{
  "d_mlp": 704,
  "norm": "layernorm",
  "norm_eps": 1e-05,
  "positions": "rope",
  "weight_decay": 0.11,
  "lr_head": 0.00585,
  "decay_fraction": 0.449,
  "seq_len": 512,
  "doc_mask": false,
  "z_loss": 0.0001
}
MLP neurons of a small language model. Each row is named by its layer, matrix (down: output weights) and neuron, and shows model dimensions 128-255. Each number is 500 + 25 x the weight over its row's rms, rounded and kept within 0 to 999. Numbers have three digits each. A neuron's up and down rows have the sign that makes its largest values positive.
A block is one neuron, or neurons of one layer that tend to fire together. Before each block is what it responds to, as a language model described it from the Wikipedia text at the highest values.

Description: Mid-word subword completion. Fires on the inner or final piece of a word split into several tokens, most of all the second e of betw-e-en, also -ation (correl-ation), f-ur-ther, and last year digits (193-3).
L6.down96:520465516484479531530502463492528526549589495537492488475524521498475515505527508541513522517504521487498508528539526484483502497466493555488533553481484470462454492499488511505462489473502483492514497473483477471514495510510443525460500497487520512515440492507495551513489505503481501469493458526521487497446514512506511515478450488551509500501490486524488519471504524503491477512547
L6.down128:517523497501522494523446497468439481509492515509489489506472470482497526500511454523547477473525487467546566489483480520507499457447508455513449490530521511506492542497536493492492518501507510513472495507489473526508469532564477489479527478459514508523520487531522425541519512459450480503498534512516506481518500524497539455515495494503509514471493525515510485504533476491481528496485
L6.down155:492488482502479512537529475554523459519483498455506531483530468526535541465466530519480514480569510534502490521495493513480527494509507492542528524507499545487527529517502476507491518484439496510523455496490568505481533484489503523524510488484566532462519508484504502474488512490493480484463495483486536525445526502541507460524504502497486487551476491450436487491509509482506505537496
L6.down590:441489483496496457512530514502513504474464468471501483482528510471493557493478522497462488510521563501509497505481509529479550561494496466475516502483526527490527474504509493487524530488500490508498477545486489543479525467512513475486524523505552518535506526464527472476512521486543471521497478500499488459472511484472500495500488491510480470530517566480452512481529496513470495493507

Description: Mid-word g after n. A single letter "g" (sometimes "u") split off inside a word, mostly after "n", as in Chian|g, Trian|g|le, Jun|g|le, Jan|u|ary; also " of" after titles or names.
L3.down73:517521535509486480523501520537526509516518496480532528467504529487520471501546518489539462497489491484455481531490481480483492444518446515536460481510481508521506504508490462514489499477472465470523473493503493532484520509513553462474473450527457511563518510461553486505470539503472479480485503536498527514522524476495482470465488486531480501506493515506511505548513445452513466516548

Description: Linking token after noun. Connecting tokens right after a noun or name that join it to what follows, mostly "of" and also hyphens, slashes, dashes, "by" and "to", e.g. "habitat of", "Scotch-Irish", "Garrison/HQ".
L12.down129:490518476517547497511505486486490486530467498485480473464528513490489494503510525484491477535520495520518475478458530474503490467506502506498502508530518507494492519528488520485499516547512473472468501516459476517495521549524485514475530483464525481467468529494517470476486467444529504513474523528508506531525491444441499470539456546476510468482532477477481478508526534470469453500479
L12.down189:522478516470456497463480493495549508471539527479479473502501540508510472531508522505494495505505500466522498502502447538470529505462514480483508500475522499504488540491498514516514524508485444426494535504497491506471465554525497481520491491431491486495503475498475516469498525512486543460561535493481445524495497519525483476508493507473460490520514529503507493536528484507528485471504
L12.down213:491519491496525558531479490466487499491513470527516514521430514486480486505467475514499492523520493477509454453504528490488521488488481500520526515433480542513487505489522486449504480520511491492522556513497513511495488494490488445537436553488490475522470465519489579478522501504496472495508480494456541529523497462488525464491508525524480511494505474495520483512540509449520515526496
L12.down293:511517502457475493483501503514506490494469485467492500490502510494439478504503515503479520503474437458509499519492474510530486552561469482517458480502476504534513475515507567451526494486466456508499537535525518481497435461460521477490503476492510511494521483487516473499496542524496446511491507471471497514472489478495489572516556526472457471471512485523531493514529496512506437545470
L12.down324:532494489518486502500498485540519497436475511490511510477511514525459487529465523502516458517454554497479461519476480492479488485499493506483515474461513522517488546492516498530514520469485471497480509521490500484514438487548502508504526465522489501523518520484513499499441488505516470486527484508506528507492487514507450513492476522551503487492481527480469493519477511481499536494543
L12.down335:502492533473496519516528490521519488508487470562513503494434523551476546508507509507463490521476526520494502451545447469478474501491545547510484516520449498539546483529498530538494448533513508457505482514480490459560477502497540494449536499521474536534495464542517536537483507527526477550500496456548509493478468449517483507496518477493531521493507509470478479493472484500535511540476
L12.down356:506478495457486497515527520469514451505509508497473533506519511498495488482500523507488511504481500489502484446542514530494512571507474516518526509507522499495484504507504502468466565500512503571498467541523498512487494472511468494474483523515537486594524490514474525488503516512507498495503499499512527502486469468492527531467481517490470478537503486467550480451513477517500515521512
L12.down364:516527480573497505504465515527493473521478501519515487504496527464524485498467472483548493496495500507530494477479474446492493503513469487532514443520541499468523441511535497479476433528465543505497509527520468489500484480460514483490544483549472471535483467492528498494499511563519475524462460506502546505509502468488485506519565568487522503495524487533538500514495467495486512501546
L12.down469:530502502476497486544494505499505538498509494501513501488481528550509515494509528481503510516515477460537513498526466505524474527527493488497495537483460509507490520475521528503475479500536432518515504460530525539509483534483457484519496506504503478526535474498484473542491525506460485477522516542519487482493498487491487480468494487463466488494510510547479481475513510499432437492481
L12.down551:513492488508492521518502506500524446457538508502501523498504507501509497472493514475492482536471534440508476491529511513462500498447435516487495483492539555501479541451527478471511516539538531491497489531478504460493491508509521469552483536530492468538499476482505514513485522500512503543520513505557497549496513503510473465465425477495466517526489490504479539539495506519472502489515
L12.down564:485528509489516486516518508514514499516541468458511468543465527485491501514457505481478487480517478487485487518455462507514492479559482461501504500491479494487472456510507501444535499514521542517498517466488454514487530493496523501552476461513527455528495444500515512482494534473526508491467491518510502516508458532487520489493503506480487522470503509451467492471510507488491512527479
L12.down574:521491484509472508474489514523577457543517458493479475474466505518483516492519495488510530522531523505538477505501481454469536542471483518502537460492518515495534510518530471506493459487560508535509497491479477480538503473529562490488463483511536492565460532504526470486501513535521516563524510486520479461483530483473501488488530511499468499508487449485503511494549465453488493497497
L12.down599:515516486486475500535514483484496476473511485488536547450507540472537525483472481558508482502521460502507496531519506491512510531505511518494504532520468500536506482500520468531522524472500510523510515502480478513503519459480499519498519548512509514454504481490469504510499481532490493512518488487493519501458506493486508517480485497530496485447497442550449519480486459504511452464516
L12.down657:498515469510507531453512479448507525524535494487537497466471512497507509509520504506481515514487483523535523484503495454554472539525515478538472498565493460471525543494498504491492494489511485526476500500508511495529493521456483513464486497528500492505505446483510487483465543517482476483544488474547503492545506506528504464468494519477544472468519483524526475471461524561468522531468
L12.down658:501538477495534506504510506507512533507518590493473525466481488510491501538493520526518512510496539478481484461521540531486495522507528503530507478543525524525548533498519495507538504535497480504479482485485529473492509497542507497510520521501463471530510476483468541523498483501454505560484504539521483538515508511494482522484496497530473523499532556449495503486528499504487499471512
L12.down678:531544483510470515506534501507572521469484455482443509505496502517485491518502502517500473525540500513474521537492480468510501543527496482509495468557465488491507523505526503496495470450499480508488487534523482465478505464488518523521519480543526533478518470495541467532469551513498505511477475478510487473488503475511442509482506472520470457496521498501479489494495488543522491523519

Description: Year-final digits. The last digit (or decade "s") completing a year number, as in "May 199[3]", "2005–200[8]", "1990[s]", often in dates and ranges.
L12.down55:483555514523506526499547518490516535520514424479459530489551513459501474493538524497522510491511535500487491523500511513522525512449510507521513505500534527482556551535499449548495554508531469532454502514564507535492505480461476551463507482492511503504461474480502501529465542526512522474486497523515489462499541500498502474480481455446505524502520487486436521518507485518471483493467
L12.down61:466522508522528505498458468417518500475470498520506474518522522542544494507511516494463483524512459523525506466479457532480439525496512490459486502527470517510512444497500477513509492461537518468470486487507459566498468539497507472528483487461510473505523536481511492515502512488507499479487483516510512522508509543527507540492492512509479540532481500533504526502504487475483513459526
L12.down74:502536485476471475506519481487508514476479492511498493465430502491525490504515527541474523541493519554517500510492474505486465507493524481476479544497513520481482468492487503495509552506498505501515553532488515475542500509518544495530498452495500497500526493519488490457497501499545532518481506515497499495520475504513542493501517504501502456458538538493433506486463510432499491494516
L12.down107:526515533515500489469529508512500482503492503517508484471449528469484523473530521503496502491508509513497517555486521526519494504492522464522551488531489527520513482457528518463520537459478441469532506498485506513480499509539519477525492448493536481518439524525480490444490486564472507494519490517488493494496507520513540510509510510467544534505483513493427490499461528491526465500466
L12.down137:534551547502508493510481510475505490518504482496529502494481495504499493514513474492505526475493503512506465499474491494486552507557507506465495492455512511530483447468478467494475523442507507493508487498484507479484486556508499496498471488529510524498499543433523494543475522482469527517513530526492541447477489496514538468489534491499507521510482489531436511483507463475530508519513
L12.down343:497500488502496495477489502469482504462528493501486502517473507527513457488521534533496506514465487518533488524533469478478512509489527503525493512515509541506500468510528451502498531446484449524521486519497449469522491504464530533483468486517490495496510532497510456529471478521438489506496461489541486505522510519530513484497457503491489477479498522488426553485477487473471523472482
L12.down404:531504530448522467520509472496530508449500528491500520506461454552538462500494526460499491511504517493530480484505559480486487455500521494494455467507519529505514512493529517523496455535526542466473508502514512505472518571504503505497478522497513533497509476550496473524476486484489478498513504499539482466481511481535513529511501544488490515447491517471518487512523543461477509519518
L12.down425:489477486478536538471490526486543491522451509488481503526526509458482471481486478531487488502541507524467474491498477556491515564487484487494498488479507473505439469511435481476506460498527530483528520518523511493521513496485518488493535471488557556500482484461452505509521537523518472503517520525466509513513493492511493538470513464479470489492471488516496565515479502512487498467501
L12.down435:535477469468542512533488519540443512515466483504532512490507551524480509527470537489522477519511495529506482525447519502484515565506484498459512551453526461545520529527492494486494480509513458540514488490497490521536461490480483529559478488491510482458500475486488492534544457529541464512495528530463530479487499501536486485514493530501487521455494510517480484472492474510512482449483
L12.down475:495533495511490523512497491474522491482553499511506526501517488535461502494519487493538478513469485527434459529497489508518505520528505491508484489550517515478449496517497480498517493543478483471518485485488488522512494509526463547483488514476475467538489484434504507500493523525499502499503484495491502491501490520540478516585473490510531469450475500503481513497517567514485496453454
L12.down476:495484517545469538507486472480491451510465481524455491502530502480540444517520507514491451516489482510529517470491504511481479503560479473492490508522510521509438535524525517509533528515494487508489531493506467471548511491494471530528512477504486513495486499493533511497488482511505528478501493472504501510535499499499493502485528457494523521472533503474499500523504484478484538520495
L12.down501:472487491490498530544509499466500501477525515539483472496492510515491494558556534537522480491474481508497471509515479536459517479541505466519474485524504519484523566505518521529504520527512480444507533492506516490477434503475537496511472499463517513487504470484451485520494479493480497527532465498498538473496482501546494486481502490479540498505454502502504522474507503466504502493514
L12.down519:502507451485531468503509507507499488492518555461521483485500448499486503489514476487461495485473522509493513471513476502516495497534532513480490486514502472470481490515534469501499474523471499506501488457519492485521479518479516495496506499534537570514483508517513509521457547502557537532504473515547526505472500519523466556484486432476479456454478528478465482457505512531505538502502
L12.down554:528508447531484536481509498472464520485545501494466465527534512518511479502506552491517518488462488459510486489493517498485465494499498468484510486537488470516477530480498464498545551488521527479531455522557465531492544519494545512455546472522485521504473458532520448477485515527469490450481512504496511529471489532497449545504467437494485490476510495536493518515492462498452518515515
L12.down573:455495455513495519519521444545485512516475474529480500546512489502519495547480500483505498507466466517480489513464468491474480542456446519549520483512493461518498498499517498517480493529533474509461480415473495481547544486494526507499520522522511517468514520517516525530484472508445497510499494520473530529467524541502467514494473459544506477489472513502464472510513465478505486501560
L12.down681:485522500469477500530453486503558506501505491476526466525499509462451524515484524516500483510548491537495493548470484535485510549480506507461524536458505488535475516485509536530485480496450529513492573517498526454458513511501533527473546451460495502500507507466468496503538513511521485511488513517469502496507505493527523523458498547489493477491465490485527499519463529489533486484499

Description: Word-completing suffix pieces. Final pieces that complete a word split into several tokens, mostly verbs after "to" or a helper, e.g. prot-ect, supp-ort, award-ed.
L12.down71:491493536514475502506466553532477486511468503503461523511500484469444523480476465473546468456548492494473484551507530476553467471468514505506495496495525481498530495522504467507496475521501453514516523531497483478555438519481521403490482519492509516503518528470492495537478469489521522447522520554491521517510480500489537486513478522506513503516547518479509489462505478526498483499566
L12.down184:524475512514500516507528470486512485489508497474512500485471498511550529505501491490480480504490487490521480474496491480501501533560511484460467520507475538455506519491474522487487511499518489488522497526473535511507520565482505531506517471474479526520504518457520475433509494430461540533523521514493508495501529546512472474495506506468476486499499497487502525485500492494494535484526
L12.down221:487499522472521522500547502505576484522511480523512491474500495513493502477510542472503483530504498496552478513468486463494510511523514454516543526465486475534496515496492498486481491475486521484457518456478508495507475531469522517476557471496487513539536505514534513484484545481474524468516503468518514484517477495512502509501467489486497474474502521496539507483505508488453532493504
L12.down230:481487504541514508481473481462430515493559515475524490480505518511506479512497532462474503503549475517455491458494510522531487467537525515504487508507530537512532505492527485469510491483506481529467553530479513483473514474508487496455492457530492482504523477552528510518465462541495498533516501531512519498519535521499493471497465491476513552508518513488501467489497459489538497530490
L12.down248:471498490517524558444473498509482484478540536500489494506517457498541520477518478513468530482498459490473491494494514494513516510514473428500440527499510524576501457494520525471521530487500511556516532483508520477483499454515524489499447479524523493446505501464511462507487540494424456518487543517486487497488485541488498548498483485450467527517522506500502472516534513511505516477530
L12.down253:494482508488500500480467502534515485473516539506494523503491481538511505527513545557454527439522459466542535469516482486528484509520501505503476504499480505548519465542483481477501475495448445520450533498519493496468503525517472515484499502527538514525487509493475516482460520493494544454502504488507512504521469468500469502516488481472537504532551568489499510486491510530492457446541
L12.down314:458491490523479500467476499529496492496489546584506504520492524485501441510510468530516500474492488508441489462509511500493500519476532494538534497501491501458467503501516496536487510524499521472545470480506439503506499490483484493501519520488507517471474490563521449551521465505524486491483510474480504510474458479504488499514512507505501482513482532463505511523527475496477545536519
L12.down334:531512487527494508477561493519580535551466526536495527489510533530517462527478536488565495512438493510489488481468473490532520478495462498488529500518492528491500534519514497540445534512518463458485493531482520497510490506495457503485511464518482511481518463491550527475502496483515465488514499490485457479483486518472487477471516513493510522481516496473504510461508499477496476502465
L12.down383:512519485524517519511516515483509517507486531553494477484525473469503493526471484514495534473534511487541475493515510505483518465504502495555534509491456542495487495437524546480480501510495493505540520530560464533496549486499463477509501546536473508522475465521513460440496516472445524477515494530476508543472527453495491532492491486495516482495577520494456516479467499492470491505489
L12.down427:483496505556497522510516487491529482510562492484478529495482499525493523536486480552499554489502516483485525447528521480538485520510522501529495468468485494488518495512494524522473451547556529480532517504501470540511487485488496450484495518499514522514532484486452466492545514506513501490463504542476448487517487525518448475513514476513473492477502497465484521504526478467504506512482
L12.down463:506462526504467519480507533485487498480471495524536507470501516510492507514500515466481505487471507490511520499519455527497527564459485469508496495504479512503511497473492502530466472544518467512509521477508553541508513484505517521506453451478553495458462484509498501535478429508483503518511509526467498471518446528521540493483567517491517534536461483478518524514459505487457530457534
L12.down489:512457538509497509513520497486552489501475516444498481505521503488549507466517484535505489485475488506527503524488500502524466535547474490484503513493474511501466485500485513491530468530484551490480537510479511526514521499521545508472500459514507537477489468502481456501487515468507536509550508476554466522488487499488505481476511526480514481509528486504473533472492483510447481529484
L12.down517:500439472482497509505469496475512461543487540543490436480466469490484516509518501540503535483477496509476486479523549467503510473509501532534527477487500490514506537471515485511509462506504514495480491524517509533517488486479507463462515518497483505491511534523505561490482468510456534491503532485535513538531468474489483532431480508516507511512536510500443482506508488490506448507518
L12.down549:481513505541495520536541539520521488552523489493477488492472505542495514524500491471456484483527523480486494527497525475477453487516454494498479444486508505552523504485536457539490471451485463491461514464513499510521512498478482465510507493534467472496496475503489510463487497515501528485504501496505516495483538454511512564517481475546438484485516517492467475490504495495557470517530
L12.down598:532518498487494493493453490518553522521484475491501523463458533492470507493491538510500498498514483456489473524517526502481505453514522498494529507473482476472449506466495515479458521473523504505491550484521491492425484510529482562452507564509462526558482492507539487529468484531463535497493462518480490451494513546519503551531489534510462462454517535489538522524512471483510526514505
L12.down659:511525497511491486503515517498543523547533515518470488551514467505540495513518515499468540525515451536533485514469482495524500525528493498523490473540454434509502497469501552500511522489513514466499537509550490505534506526479497480497504474477523496469516486475525464466509513523510476511441487551534476524530512504493493532473512472418458477500481520501509479474543500492516484546471

Description: Clause and sentence boundaries. Periods, closing quotation marks, semicolons, and "and" that end a clause or sentence in prose, e.g. "stolen and", "solved;", "effort."".
L12.down2:511501514519528485480520518480531519499493522564540484504521524471516510521468523493509457498505506497513506460496507533497502522535421500499519501536488478499496489507497515517482511501508484446506544537497527505488508468519482519513494498487485489499483475531527494480464557525479511544488500483494515533471464505514516473467451560505520447511483505487482481510529511545547458479495
L12.down42:496540497481525491480497480493542543493496471457463486482487511483496536528460525463526475495536509509518518509509528508476538533524488538493516505513477462532533498506536506461489475469545479520489516495516499493478509505548484505458484515487503514524457403463511515495519516495499502464473503548472489501492506480513531465475521473476511504507494526518523522482490511529504504516530
L12.down45:493511528502479504509517505479562474479504491526500514518514488535511522531471490498524490475494508471471522482506477522512444496500504490522492502498496488510501478463533508461521502511513519522533537497510479471547491498532500490478491478498524517497524436509495474521492494504489476478509506465514493519532476486533501452499484515510487527526517525509422481520463494501524548518505
L12.down111:491511530518497501469520509482573480536485519510454486457483499531505525531509482508453465478523484470475545469494511526501505488519479507500497509476486514502503504491505492491526523463548450468515522488532476528516511482548453516499514502462567471514529483465512496476528483487465496467488518481466512523533549483518472481499510475503437526489499500483455521506493518484514503501538
L12.down297:494530450506508491487496508516527476541503488533559476502510517473500501535487505482497474486491481536465511490489517468509549503455518527502530503491504540485479515490476477501555541495529511479555498487562508535461500521523469555444524492550509473541472483534503466486475485468499486522483473450522498489465484465496501481494524510538528548486505492529469471494462498516486517530513
L12.down326:463518502536461506489506501487559512491502513494499460441517513522537490487520491522488480529498535527512509516457564500479509497546482472523483489537558447487514473481505502500469511485484512503491479498502478527498538490523507501473508509515476504503511510491521512484481514498491502492517438480524481482492496505504534504518480516511538477512514504552485500509511502494509513485488
L12.down327:505449497478469545467504521511612478488501511484497520508477482478500523487533478571500518489491485475523487507475470467498487502560505472536500510483486524479526465504528497518501512489543509533493496531491505440508549527516503487487479518505511501493508499486505466481513495511498513498505504527492499510539504463493506499512488514515495520520497486532459487521518506510522475469551
L12.down342:522494487498513479489533525519502467514513506538488489519436491509478542521480490535489480455490478469491463523510526508507503516497490497503514520490478507532508520547493508473513469463506475513559490519464474481475528495532513490562510542503509443473513497486447541523473544484477508469510468510489518463483477502517534517510491508491526496502535489504532471450480477500476510446460
L12.down446:488517520499433521513497493492484509513447498492522527497479483505508511454534472525455505523492469488492494498509441500532508521521483451517495479471533461533516462498487482487495479526498502492496543517508467488476469469515489491496548531500523539475501551481480496506473495525488459473486469514495546534532551549485490477516504471495502490481505476556484541428539490513525502476496
L12.down490:514555522518544548533518501516501507509485520525454485487488478497543544484518559489497526493481481471487507529496477510523490550505487511506466523488510524517518528525502507526464516486492484497504479488529525475507538524498459486489502527490527474499461472494514475524497459512483532495512534470471502477508543499513514469450524481468495507485519465499515539454467520502460528520467
L12.down514:491527503505487528535508490485484508500477457513514475516539486551562482529499475500480491479473528518473533479451492517498528484496532464475485486477485520469491480497518444493502511524513522518543500487550486512490478501493496496492497509488467467499478473504528539497492494498496462458531506459518488535508518543529493464515493491487473518508524518541469515511481540444527591482498
L12.down544:503539498512484482442497477487534493513499525520492530537505495512530476458496483518492506508506547522457460497512515488532504501554484465498460500507501474487524501511549492537497532501523494493496502486522421508573483521511491472464506492478471434506538483530509518475522472471495476496483484506506480516548486489496477517515503485562545506522485502519503522471474541451497518492499
L12.down547:525466522451484525489477512528492473501488486531494487529497528496495481483531507485535497492504457513507519558505520493495453495535497467530548519521498514513486456520500485498498516501477499490521530493489517488476482483537476500513486521482480506481465513480435495508499496534489511468483530464483503558480509497514519500472549487475495510527527547521503526479507517511486482496529
L12.down605:516500458507461516491462517490529497496503533508490490487462527514492510466479507515524576487547498503469520446548476523488521516527470496502517475482504494530493495502497533488472511488516535483507513481439499543494489455509502451526491535472496489505498525435468470507504484500489474497488500506515490546489541502504537476465459462537530487467514485541495523503481498504532466487524
L12.down634:535508517498501496474496498476506492494515505517475515500576543510515478498504494502501490536472500501511515492480479523450520460563443460466512511489479510481514514488516449465477499480483504510455529518501473515473538487524506522520499486509461543477489521466522541520499512514523517539493498489471514510489508498480488505547487491479446485470516523496448533495474506467475474504531
L12.down640:467486544523529510467517479501515506517476485541494466502481450497496502491468527508464498483514527487542507513493487487541478540498500514519544519533504487464575481510487526482478472487462495517532489504486467499483509506482501480477527490535480482533492490513507500471516510524480476545506503500517481479450547520526502466496506504533496571513518520493473511501523469510541488457545

Description: Compound-word hyphens. Hyphens joining parts of compound words, such as highest-ever, great-grandson, left-sided, machine-gun. More weakly, it fires on mid-word fragments of names, as in Katsuhiro and Bengal.
L6.down226:494537533485483492506540504527439529490496479500504461526467502480482501493465489505469528574477504518454502454498491467504478486491498518515475486490501484478485514483465473508529452505517510491506535499540502487453510535514458520513514518514496502497506486525525510508513495541531544511483503492522535490513458513487483500485510520520527490498470459513556504427505477536528478535468
L6.down234:521539517524481486520521514498508527477510479489500515496496495513489479532547528523501460496513513468449518451474476488493521529500457496469547520495501489474481519489494460483506521478480510515505562503563459504447507512510521500527450501563453530493465463502486508495528501527512502491469490503489547486512501477551502512512478508488474526510526424487515478503509496506492523525534
L6.down385:515516539498457556515552507525515462521550465483520492464525524485503511491499497534505533503527501491468486532540487484488497502506489503511574491491499482519478479473489465535529455500465502468520517484502493503513455522501511444472502487507492512507465486459489568475493525509541506491494527462493541527522493510501461513483464500486510504474491474509526492507489473499475514525512
L6.down571:532482547484475548540460495511526487498506489457516498508501528524470519465515477544522514530509503502490505493502520511472537559480505496503511478508507532535496530508474488532484499495524459498514527502488444509483491476493535489446487492464475479500487483515497469472491528470492482516527557516505470521537494497522538488550465497478453523470487497560476508514514527508502472496489

Description: Word-final suffix pieces. Suffix or final word pieces completing a word split across tokens, mostly -ing after a verb stem (hous-ing, follow-ing, deny-ing), also -ed, -id, -us.
L3.down549:488467466540460562523498551528503477550483529508483515470527510527525485497505470494465483483523509513528497495511507488482503510520543494521509509529488500493503509471492509487554519479559494505512459508508521483504523550509494538538510532481466496502479496545525465521524510500466455512511495485532483491523514513496526512567504526484484487489499493476431501522516504489518497520526

Description: Decade digits and "for". Fires on the decade digit of years after "19" or "18", as in 1980s and 1853, and on "for"/"or" pieces, as in hospital for, Forces, information.
L3.down401:427497472510459487508506497486490475547489497546519518534506463509498457529506495489469507515516492519498483525517496476522497534518513490468473479515509491499542511496530472526510516507542475503478485522437510507532501527491498482491475485497534501473479475461481498479511495490529534462531457511516477505479536521520512531496527500476480497499469510502417475483477510516509478482527

Description: Mid-word completion pieces. Word pieces that continue a word split mid-stem, mostly -ing after stems like treat, start, stat, plus -ation, -es, -ar.
L6.down65:505524489511495465484548470530537477522501519495421526495529526532519486476496519498510522505482465530449494558492503440488484558549514477500483502475454507463498494500495478502443453519483494465473501506507537500508499481477498518530504520524480477493486507479477550494493503554493481503503541479498518492499562469468472540520519466488516497473524549517462499512512538501537512500546
L6.down301:466452531552481479514483537498544456493460497529497534488510535530493501513525505502537491472536535500523528514527456497458462493510485509506531501494518514551492493467487511473460492523509508506482474530480466558475474522499489541456473493478515474487500508522486473498543487519503528482505517509532487484509465473560554489507505530556487465465482494512516502509539506474506484516491
L6.down629:481517459527523464527550529500524528512459520477483513457503504490516494460513512503511490537503535519523491561488451491537530499526483527475497492448472537468504457488514534492507499541520483492466482476509529465525459488512465502509496479491504531496485571474508474494487446487488462500461500537483501456470505489489506529548504478502499526497514466493489509471509497484453499499484
L6.down659:515546497506486537517521463480564477501470483492507498507529484499504500522522497525501500481509482497534508456485507524527520550558457512511506505494477480493508475542491499475478488527534504476512471536480488490522544473456508509500516484514525478517525417477526553485510527496455466503504480472498501494517510544512505510489511512479498425520510524496496499530508497552549491505513

Description: Sentence-ending periods. Periods that close a sentence in encyclopedic prose, usually after a proper noun, name or date, before a new sentence like The, He, In.
L6.down300:492497488491498462507481503527587483500500519480531511481496511506549469508472471511522486508459521516505501452504491470490487501549466487517504484516488465449477484466508508509519539489546496517501502507485493500485480506544477510503484518523531482502519444467477495534519505485484491523485482498542479516477482543451479506528479536480520518493510477499419537549518527476475485508506
L6.down335:471538522501483536509484475461593485481497506491498526476556497479495515548508498517508510502476514498576484496508500480527468496532441470526523506502487482470473522480524517536494547511518507473495473507503452458495468509520497483520487481513525499506474478473456501521507551518542460529492504505509463521482555487473475511507524498470513492510488509459488533499501522509501494493531
L6.down367:506516455501422490517468510479524479504479511481526516469507543511563528452472478504533488503528530544453472496535498494460504461563464507505495505513512496451532510487468488513467519475525508461537490501476473526515476498517460511507481495529468488502487507512494529472539508532494479501522495471498511480521479501524511523486528485511482491541529502480424481504506509464458515476527
L6.down373:497498495486516523512492477489553480472447495480492501466504506501509486530466508486489474526499472484507500495483473529508502506534441480552510495497461499484496475526493542504523515536511516497498455471477494495486498470525500484499497503513493483507508452480497484527551531468489490524509533487506479522529485468509490517482473521478505504511484479508463510493522558494513495492461